{"num_hidden_layers": 9, "hidden_size": 512, "num_attention_heads": 8, "num_key_value_heads": 8, "head_dim": 64, "intermediate_size": 2048, "vocab_size": 8192, "hidden_act": "swiglu", "norm": "rmsnorm", "norm_place": "pre", "norm_eps": 1e-05, "positions": "rope", "rope_theta": 10000.0, "rope_fraction": 1.0, "qk_norm": true, "attn_scale": 0.18, "bias": "none", "tie_word_embeddings": false, "parallel_block": false, "extras": ["capped logits"], "init": "trunc", "init_std_qkv": 0.0225, "init_std_o": 0.0225, "init_std_up": 0.0225, "init_std_down": 0.0, "optimizer": "muon_variant", "learning_rate": 0.0119, "lr_mult_down": 2.0, "beta1": 0.95, "lr_head": 0.00697, "max_grad_norm": 2.0, "warmup_steps": 97, "schedule": "cos", "final_lr_fraction": 0.1, "batch_tokens": 262144, "max_seq_len": 2048, "doc_mask": true, "train_tokens": 1119000000, "max_steps": 4269, "dataset": "wikipedia_en"}
MLP neurons of a small language model. Each row is named by its layer, matrix (gate and up: input weights) and neuron, and shows model dimensions 0-169. Each number is 128 + 24 x the weight over its row's rms, rounded and kept within 0 to 255. Numbers have three digits each. A neuron's up and down rows have the sign that makes its largest values positive.
A block is one neuron, or neurons of one layer that tend to fire together. After each block is what it responds to, as a language model described it from the Wikipedia text at the highest values.

L6.gate243:148094120138149163113108137075128127134134144169115135148129130165117139118115137113127150126128209090113102127109156138113133110117096109132106115163138168123129116153138121130119085112099113123153143120117097143152150135138107146109149144179146116116129125094119127118112134123110112155120110140131120133082115151117108089146162146113144140051145110137110210107099147102155137153128124085141140124117133134142165127162103104173107137123131116163122089126166093106118123153113113112105153120137127163111114163
L6.up243:092139149144152114143099142152131142076181145161088109075113117101136168109132146105107137130121158121128151146117144086129116118171068109084088110144193101114145119144112147107124119114115130120123095103102100114083106135114098148144126149138151131137167115156107133147080141079152142113107103151160150116112134133138115107139152141139135122089139168099112147151108089113137131112146120081130128111170109131121105137153120185164112126136122075156140138123115127146088116161167134108132108114138078127091124148
L6.gate342:089094164152131153111112131142118097147118089123108120142056107094160140162113166162126153114104176124158137087087129108124165125158141148112078140113089155132118144152146118105158109082123126106151139097144108142072144164125118102104161085127147131076131129156103180151136111146069133112171113116093127133110150114144157088139111106139157138106161156152157111138195156109118130190157157127164144134168155157132157134116165091121123145122115139108122139162121111129126133157104151099143146128137146123103158107
L6.up342:124103116142099132142106117158107145147102130149119126096125138169137113147181161136164123127108149083089145123091131090118129098149114083104106122140169094175144110115120155141089097127120093105153132118180126119128126149115119130103109109153151159124137119147142137092116154130108122125101121115138135114119124099167100088148115153134139133115163142124116134125088152118160120128144165089104095063139115116183113091105125141144169118131103138148115074093145131127132126125143144092065177137116149144096159087
L6.gate698:145136169083183128148126154127126150115143112122135140128102131117150112100130165112134112168117115113114141145109137119157145123121082136137131163140097138138128119105109143122139113141127127099126102136137114134134159137133081095078127138124129107099088131169094153082106151166146175126141135058135136097115118138123128091159121134134101103120153160166120153130126101100172130148124140101150091088136158138171156123149115128121136119136165134129140117081136097125099114139130134104115135170099096123121150096
L6.up698:133100128131119098086112102108075154063150139084091126163138118130144117110167139145153139098104132143142105157106137122108162143149148120096062144124175129117131146119163179134139143092117125147062120085126113111104166187114114137108107167130147123171153093124110132164115163085106128127155161117129113156111136139101104120115147136094103155137141160132131109113156174123130109133129159134129149091125141112148153176132081159158095129133150124141130101150076116162118131076189129120142137083130086120105176144
L6.gate743:101109099146065137143114116148127097127140142131157105119134156104128152144172180124135179128141081102084096091106158091144186130116117099127099113113138104112098115164162143143131136130120095137139130093135133131137114131123126148131139111097153126128160139140097134129097123143100126087078097127127153116103120119069109132140129103157119168158145169107162147093133111082096152134121143110148147113108103124163128101174126085152129116120131158096126109124125130123150134152119111146155109130130123126125172129
L6.up743:126094116135164129152062156136168131133166132099120168109085159116116134105155151166117132147120137158134164107144123134125151131113157148102093140124124143104164157126122101116116126091142139134107120101115132173094121150149114118118140154126126090130141127123153168156109098136112159150129098089111139130141091102128069192132100138189135160129111106125163126164141170147122152192126129143151108120120101116162097165155093155139103109120103123094109143129105119124166095078069109142148173168128148120146151138
L6.gate1035:110138175103150106068156155155153135140180157161154127138137114141123096126131148123158117140159141115156082133155146154087118164114132131112132119141105122128140106127154157105174121131125127110108129123129134113092150128101106112101129147119109136089138097101122126177116125101110100122072135133141124149106148118149109104105098131144123135167115109094147115109120134122110150115135139104146175106119111162110114111138135106138168128126145154136150142187151192147152105116107150126130159100117124084146154120
L6.up1035:138111132142122138152109122161099096107126134095123115141132157106140115165145124126106151124108147149154109118139124125109111139169106159126125137120161120131119082154107125133128118109128149181116150125160083073112149109121139083097102167143114147107134116162146111145048133103119143128142139145159113097139112119112148183126136155126157108097136129132113116128124122149103118102131109110140121072178127173165107098137119122121112108126131116133130129128100139128107153127107163134138123104150114156110134151
L6.gate1613:150140128148158136130112115129175122128123143097106151128097127126115134162117183144165080141101165106124084168154138115122132077142139096154102130128126104136123125150117149165175111090150124114086154091134150112103111174118113125110137099125146113107129126121119184147123149086125112074156116132125140115116153140102126138103084120115118098115191119119139159102125139104152156175113097144106162127168119112128133113155093155121100164117118152135122128130130141107093165100145116141113111160107098105100117134
L6.up1613:155122146105143118096114147143155159097140110135091168100117118142143156150148108158108093138150143122093117102145135175124134066144099114105099112152140173149114164146182133119097135080108092150116135148073092152098124111129126123129107137122100140120092106095139147138079131135142104118141127151139120141115184137162167134100105110124146134114150164116153136109098115056145096119136140130133129097154091151119139185169100150149108111127089110070144137070161145158100111132097074121134120123169135133142096176
L6.gate1783:071170128108103128076148182099140139120132170097092125085145122090117159144095150115100109182136142091136122140077174132092111089155128106104115086116126154139138142159117108160180140077144152159107144101137106080138162139137113140091114131126129116101134113112124144143089134166103177170158144139129154100104112108084149155085104105171132144122102140120156155121096153100124141104146131118178143123161141121168116116097129114078137130092126087160111115134133125095114094146112109139113128101147139129147141119
L6.up1783:067121120134133127083110190114123119119165125115093136115131119131156145181162124137086096162126136100104123122135131145132147155118110176141080168152131125129156136136082122111151146170137165124119162135115096120145142141125096133079115120112096120137166125130094096128182138147129146131135155130174095122114128098121092107124099117184136122093169153108125141144107132128128123155153144143094113113104096141142136098153111116119102104133126148171136097160106156096157131177128129140136163112127145127122136138
L6.gate2039:127126102121098156101133116140143146105132116164154096157122134107108120145098143050124137167117154128153105126114108102154173114098112117136103113123105130130135126117129177179140084120093125104098125121103151141135128127106096150099126132075106162106124133125133110118129115145134143135104132114112108111138150134168118154108114132141101147139139119152079118131127154138111150120148150129124159114133148152126125114152115105107083140091099127138151183132136110109103149177124141145117142137142114136110110128
L6.up2039:110106109148126132109086129117122128112172167123142122133123137110145133141151140110118154138073132083139109090118174130130187109155126107125089124114152126159134129102132097150133107066135126130137128079109091163114153116125122145110117126105157127120155125101061127134086105080123133096127164097095124143091102145150107119103120096172110158093152137128136153123112131138161107134101147145161171137160122135108170129139114081129125125130126090064155138150158133116120109125128166134112136137129153073132111147
Responds to: Speech and cognition verbs

L5.gate1040:140142161113103179164144133153154147143133068161122126151148118136114102156135134085151094168129133155158156114124130110140095107096136127115156167127096052088165185114162142124106095172120098134115101101127067120150138125159104121115106164128111113125142185100135176109148174130143132146154108128115123126110138111153125144157138150137146146152105156157099104156141108131154055157171158092096122122128144142167095094151102102116144104149137155096107136127164115188114124151144112099171111113088115133116138150
L5.up1040:084123127116097138166133123127116167112093087138108094134115150111141132116136124108142166108132147148129142117155123121142151140089130108093096171105124088137142161082142150137161110104095141131123176077090098094107154094101095154136121157142153114112148080127136147156108116131120070114146155122145150151118130093152160120110129131105159160144153154163144084150162125133165120122158147122150151075079132191168121119146147180127138074130151073151152140118148100141120165123153121135073181137144124125170133101
Responds to: Purpose infinitive "to"

L2.gate6:112124147127123139127107165112088128115124085124191139123114148155151128122152118136141085092125137151141139145100090120129124132103179130119150102110141108135142134152148168182115161133108115123178112176156153165096107157144144121190137180120144101101157135142067106107123117172097118150111162095107123133100097123136146094131157132161147113172107118142129125135158138118138115118080114174077130157133122125097153092095088111140170138130105117130109168147120119118077172142119080148112162147117113138145169147
L2.up6:130083135153105136144129166097120115123131141197166123145142146151131121077137169097064132138122162105111104137115159110106161135142179112110135137092131131111161173125133152115138109162073138152121135097115110131125126097127118136127128099122155147119153131114091109136144108138132168154106118143153111081100120114141137069096130132109119141122108159129164110130123114117089138110103088153098140168163135161087160163095096122143146126096100114123165130123148124137146137140148127135089113131123121150124117130
L2.gate366:106124120135146153129163081125147140110137082131132098125118143179173114139153110112141112109098102111101114161141117135111149155112118090145079124141118153091117138163126148184130082123159156119152163124065058062147143116119169136091104125117143120104159143146141094138173146121119122093179167100118114152151142121141143129110123117162127119071149142127114166142102153145175121123166171124145147124152119138152122135135097126144155138093173158124167124135103108101147116127125132129162150117114134105121139157
L2.up366:145072168180112187162155109141143137146148173104137120091117108129121142145106111140085131085141090121150119152104127092107122128147126100126095108136156140139112112110125130153098142101133115131174164107155127167103115134172133133097126146113155120112129143142129160114134148104100140135112163105120112172131160163203115153181104114139137145125069144157156138121122115112121128137144106137151123129120129171150139114157134102166162170115128153139149087138142100107138159131182140162097140129124186128048152153
L2.gate689:124129114117092093128131097117125087148157134196109129161168123089125128152090116097161134108127103122108139113121130163150120133105134126153153111166137086122160107153137154107104114115079108138125129118147112107137133105119137134106145116109138103117074126148169156117134150146112164104151140095104125122109109138175065169127084110140131150118138126113154107149115140122128110131071123131128153111138176142152179111132086178119124114158137149114166143130139164154113170110089105153110157176142137117157147087
L2.up689:090135096113157129110135145136119116162137173160103120118099131125151086105126156084093128126118118167143112102103127119137137147113135114091119139136179164107101123097136112168156122136117125171139154159122127162173159119109152131074119142114109127112145158134163138112128125137113146137103135140117164144143150110144131124121108119129076165112136126117147145106157122132107151146130121144151134104140136127120143109116128127128146099112124123177153155112155178150114115118131099146146130097119143165154112117
L2.gate723:149191093155128116115130119120130157120135160140140109123124164137099109143133114086107158138157104133094123146145088112132113126123081147101162119102156126123146155142101118109125100121118101164104182086175120103126127092095153109148125129121169111137099154073110103166134128165107123140104121133077155140098108162138094148146141133135146125084094143121089099156090096128105147155145091163135169129128120099126173171110110130171139128124105169117124113117110100168111128129107124145155142127119161119052125097
L2.up723:121117169150145126166171138097124111117139152098165095125145142141139131117124145123154086156125107069122151138109112091139096132129162149144133104079120143085111107071179096108140123152106122103129155143067096114197106142144105115111127149141128105147125160114144111143103115120098117119147139084104121104143099116096102158139155164146175108207148106163139121101081132119144143156077147115105130098146107164117121098114131131117183115144118116111090121105072139134121134068109157131145145082137103161193147138
L2.gate756:109133090111161085097159157130122128103093148134117109155080081159087107139102138135120138152133144155174143131143139087106131093098138102085114107106125117128141124137140133133104134103122099113121112092119159159150120120115158144072094125102141146117130167127089118126115085131131139126123083119151107081175128108131117163107146129121122131070110127143148106133119109157095112103151103096127167085091118132134151159121106105120107142112127139162159127117127114156125142093183094172161130124162168110097106134
L2.up756:154120142129151132146081136108168117138118138142092165121148122140142090122119080121143139112127126143141113147147125143148113152129141115120124119070155116134148181106106159143175113100093105124121125109140113085107152154143130125148098153115153105100084164106133142138112120109084153115142121115105117106120186092165112092118082153119183100110132155140162106117072101081132135123128126194128174104141130176106149144133121090125165105132126164113119136124130102077152114123095095129101125102107138110133120158
L2.gate1342:141171107158131162168156057110132132101114179086151128124089083143131144173079114121088111107064121105118143156108115165139121133113094137141129108110144105134126104132103125156098136119098136109094112135170134164107133109144164093134104135151090137140127133151136085180185129172086112114115127102141140132098109112102124157169098112125164137170150144091127139096128124165161166134153136123118129167130137149112131146068117117142124137135105161138152097113103103170136141140137121151182181138118101084142161089
L2.up1342:128150124108134126097151095135120136099174134112127104159146124110138117188129126114135109094100108099172131092121122161136097138168122147175118112138197112102140115138099134114140163103085138137091136102150104171127142151148127120121157095153115122134139128076144129129154120140148111101131129121141090121096106156159112091095125122086132084109114117124148121116140090119124184108173131115120123121131133118148128157099119091097125141122113150099148145147116083127094155149140161142121155110085141124131162164
L2.gate1405:101112156112133110131135127097168111108102136134163112110111124122156124142089120098126123141121136110121098113151076117082123132138119153139146089116148125076140143136166088188134158152112106159137189183108114124121145081106102118107143117107111141105115095126126155089141131147123152121143133142118111095090101140142098165144132080124162186097111130124102103110138159090107130140144152106114093138132128136127151105141144080177148122119152146101093132166126166147108155109137125121196176130146097119136157118
L2.up1405:163099164104160119125131139116107086104153118116149107093122127139104088159096128125148136148126101112107126119133118129180139151114117117154106104143146117107168106127103101131197122131147105118130107108129065117105132131134121162096122125126096104112097111125100119117103139148126136157164077161142164149084182094143127126147111129096125154128154109155158132118105148133126115170173107147115128122170155131133090124125154100121104128133134159099100126137151100120096099155105140151105126112134096092140126145
L2.gate1655:144108088100139105150110109144181097138168106123148132146162081115139126129123059129167121122182125166161157113101163132140144168103143133125114153107110143154142091125122083141149100145103113120141099120124131118117089113099158154139090149160138162139125145156135169144104125127100133103174167103094104162137155119157167126066143087137101129160099128170156156141107149164101104134125108138137148121141092178099120118128146110152155115154106113150201112114146182107151158113136168120124118113078151143133133113
L2.up1655:155099118153132121107109127118155132071140133172160116106121097126175103112100122163149094081165112127144118113128137161131144130059166112165088132112149154166118115133122081070116121143089123136148120159148148148125076146142139148160136130133151170119141115134105129181090161134131122121147133106145120149099144105144173116084110147145153082111083092139129103121144152147111094101115096131105149180129115162125134102110130119137123121106129110104137106155133136132169128142148125141099095128117127117090150153
Responds to: Infinitive "to" after copula

L5.gate1391:077173129139148120102104132151129139085142120141142087120104161139129168148169142158126154132099166083150139183131159104155137132111133128134097127088135117137158135147161117104125097106111166121104131125134114120123122091082121138052114123097101153147130164088127133106110097099144103141150102100144124146130113126122098128115132143124095134127169179115111150131134174083102134105156132085112140107160116148149187096101129140122147163149130092140122137121144167100144130148118081125089152098146123122152176109
L5.up1391:148108155055089143147136157129137113139110134151129143143172123115182116128137139144136107100174152119094118110092124118135151164149151116080101106146127145128115105118158098112136129147121115118173112158125126171079160135146116138156125139169138097106136150144142132128103125107083162148146127093139145115071136114109134110112123071128137140102127118110169085129140084138127138127143130165144129139147143138097078137137087090088148140120112147116117133136112094125132130109134135103094109136101171155118132102
Responds to: Clause-introducing reporting verbs

L2.gate42:156087077159129103133172110133096090078187086177136099162099134153130143120102162151151141114120146126142120120090134135090109166138143103151093097147118102098130070094182126121144102120120181111095159123110155101131096155135124139142127148159108113121131148111164081116125143133108122119122150118091163126185123142159133135154115115151158159105122122118121171113097140132125165081097140124148135153100143143181153166145097102117084120094118123138140142102122117101128108126121117129101178102096176122152110127
L2.up42:084111120098152084091144118143101123130123170169098133097135100105143113108132104123132146145160155122125097123123100130162156098131153114112104116127095152126103091112159127094141112147153152163128142122138134131125123129121104125118122113066111176118125111113122081148124108131097120151133142102160148114118156140119143139137085100132169122111145166115123156131122110111131132106123119132125150182123141129147122128101143077105098115126122160148125153118100155115101102134159133129138144141061143104132146126
L2.gate512:132156152134156175101147119096122116099177131082174130132121175068109106104125170143140111168144181118131076142123142116136110123155127146158140155130159146109128089134141127124155156123124130150156140154128109115125136120154135147133173117151160122131121105119096133119109122136123074180141087112127109181066121119116118095176097131117135133144134151112134128132132127142133123155160091141190122133137154105118160087096144114131143090124118170134133108143120119123181128202120133141154107150143129154147111139
L2.up512:106183096096118123135079150128114101104157176075151121163131139112108111138125171159212138129141161160132078141099151105113132091161146141153138126122104108095107098118091148104129139174137156109139127120158146076077129128115121094118142122063144182113130135149094156133158117106171127090069135184125131177121138136122106123143132164131123102143143125105138121136100125124123136116146097153118170106113123108121141104124127127135078070123130126121090119144127142178144113124128098101112125132100140148127105110
L2.gate868:155101169142168168116159142109146108118107122079147133128142137100085084103098156140125115138136126113117139135156128118109123126149095150138101080109152106130113109110128026107101161138126096130127129096133139099109114087144111130087101156122125163149109150134153130147146126098160081140120118094097151154129151158128067093114134112126170130118096126133117106131123154123083108111094119079138176114122115172088147164125125129141114131142146154131147073119089138163145160140126159162163118141164118150160100097
L2.up868:109128126132113117087109117072187135150121177088158138148136125099107130165139134111140127131139137117107108130099121175124126113157143152090171115152123125087147117153130117138064191118131139141149165148142097116153145140144176100100171142099092152102148090149124113143116098111156083108116119128120118112106170132090102113139151135127120127174130174147078096112097152118131119138121110102121157141131086137095106149104142094124102129164181145115086124132117143172141165179126130153116106161181145186161109135
L2.gate945:100136172103123123142115097111125090120176087129118114144165130158110147114088123112169159108163122133141118138130133132124159136088143126176126136093148137137153124160140085149155149119124113146119147087107116142091151099140132142164126130130156146155087128121105124164158135114151148102109092101099125134126091115116170104118187163105132125114121143118121154113127115150107111108098095119147125129143136134127133118122101109129110096175135161131134093153106123085109099113113108107144130087180137134120106086
L2.up945:151138145118180140093113145121140129091159160141105154118124084097142125177182111134138164114136117136101122092130116113100106113108100146128167111125155147157096146135127121130108123083119133183124153101114178126162123132132131154112116129095150111150131164177137105157152132145106097097086129085068135150099077180130100108129118098120066138152100122135135148141120142128095134107149128146167151142135105131138127163107141141109142159092107138144087117082141133142110134121141093128101130123122138166113150159
L2.gate1251:124126103157141146123178111141166173139109164092105118128123154111136099109127096123143201164117112104131149134119152109145149137144101136153121159107155134174128115125137110152130159111117126119120135093155144113102129134114108111156120157120108148160140113120160187115148119143121144100129143035114121153098182105136122113138151096106115166102099129142130129160103172120140101157182146096163164161135179159098142109134138137152107146110118108129164135141104102097090107135132173148149106137118114070165170109
L2.up1251:161108104145132102126168105105128151156154143100101139125132107107136096133120112136102165140147117095111125120085131115122149127143133146134145152133115112172119118156134127150134154136107169140076123128192150122081139096126166133147109174138095150152116124083135169110142089145133122103125162078123149148079180101152094082111111104124134145086062137118120155151106149147138115132184128143168127115184156145103146099109121116122097158137102138095148164109106110092104146105130107104118106150118124090147135118
L2.gate1530:110113112145146099120133129105127130138152122098126177120125127129153128112096128129122177131150170144161146134113150139093088132165144146112148125089133121105142126150107099107126103107118154122131131090111120154129127101103099122157127132147131158112104117152125085113103094087132109133112144110145104160137117144109144077146118116125156143121168154150122162132146154112112132132181104127148125136165181142149143109134120077189112118141152117130115153082104168162158096142136116140082164098117120134152120103
L2.up1530:091106142120134141127140101119147120130138129113163152084110141125145109132120130101191169122172164121155143132146170076133092139173125078110082153105085135117142115133119151134147132133148158115108117128085092129103107120123090071145130121120086146103134136173113072179115072147086157156110164120089120140044138122153102082172121127152142180147116135140148157126088109129134159109161135126129128086105121146137155103120125092137145155136126107125096150102097124127172123114123134163121140105116126129094136149
L2.gate1820:105139127133143089088137109088116125102137157131111151135139095103140147094141140095150130111137150120145099136099114132187128126125064127158109132143134172114141144135100087142192143120117112147117125152127122134144102122144125145083158176120127144084121120146140127138118108130175118157116132105122162111082074141106156106148136128175141127119161154138118160115160125112109110127150098124146156171113092167139112085128171135124150109096170114099129140147078113151086141135093100148173133148121105177141146135
L2.up1820:138153133123103144135157093152143127122119143129112093141118118121154165126146150114149091153147172141115088111143128110110101124112130115098151142147111100123112146057071112104158132099113163114127138140102146131122111124167144126120163130152124122115126067145120178122136167134112148153109133116129117141132121148087109132115132136139111146125140151103150122113106104141111101113116111149113149134102084151101115069122115147093124139080125132140153138141123113092085109117120089116205146119146111144109101117
L2.gate1964:106130103185131124115130128118168127124119089141136134106123158142096157131153141131100161139141126107117132108127162104130154070098115157107126095157134145149106121116120110135117139113158147113116121121131146107115128106165152141145173124151127105098167155125095098101140107155125163166091099098107130117122114109155140139160089124141159116117142202135120118101146124091140155150148130132142143106118146097114139101162127101137115144160102119109106147100107160127150130143105117117159132127160144172143139111
L2.up1964:156132138166099159139093153139190095131110122157183101131094098129129124130123148138182138113118084137154099152151140154125109127146167143166153158103127109140129144093167121112136113118113166163120142128173143143109157153135120106149109177154099125152141093119137153064122118110078159094115148103133173142119164133109133123115130117146112138143088114130114165137142160116146153111114113135136135140124065116122131122174132115142113112143136124155120097086142118126150179088112145139145125148111165150145119154
Responds to: Verb-completing word pieces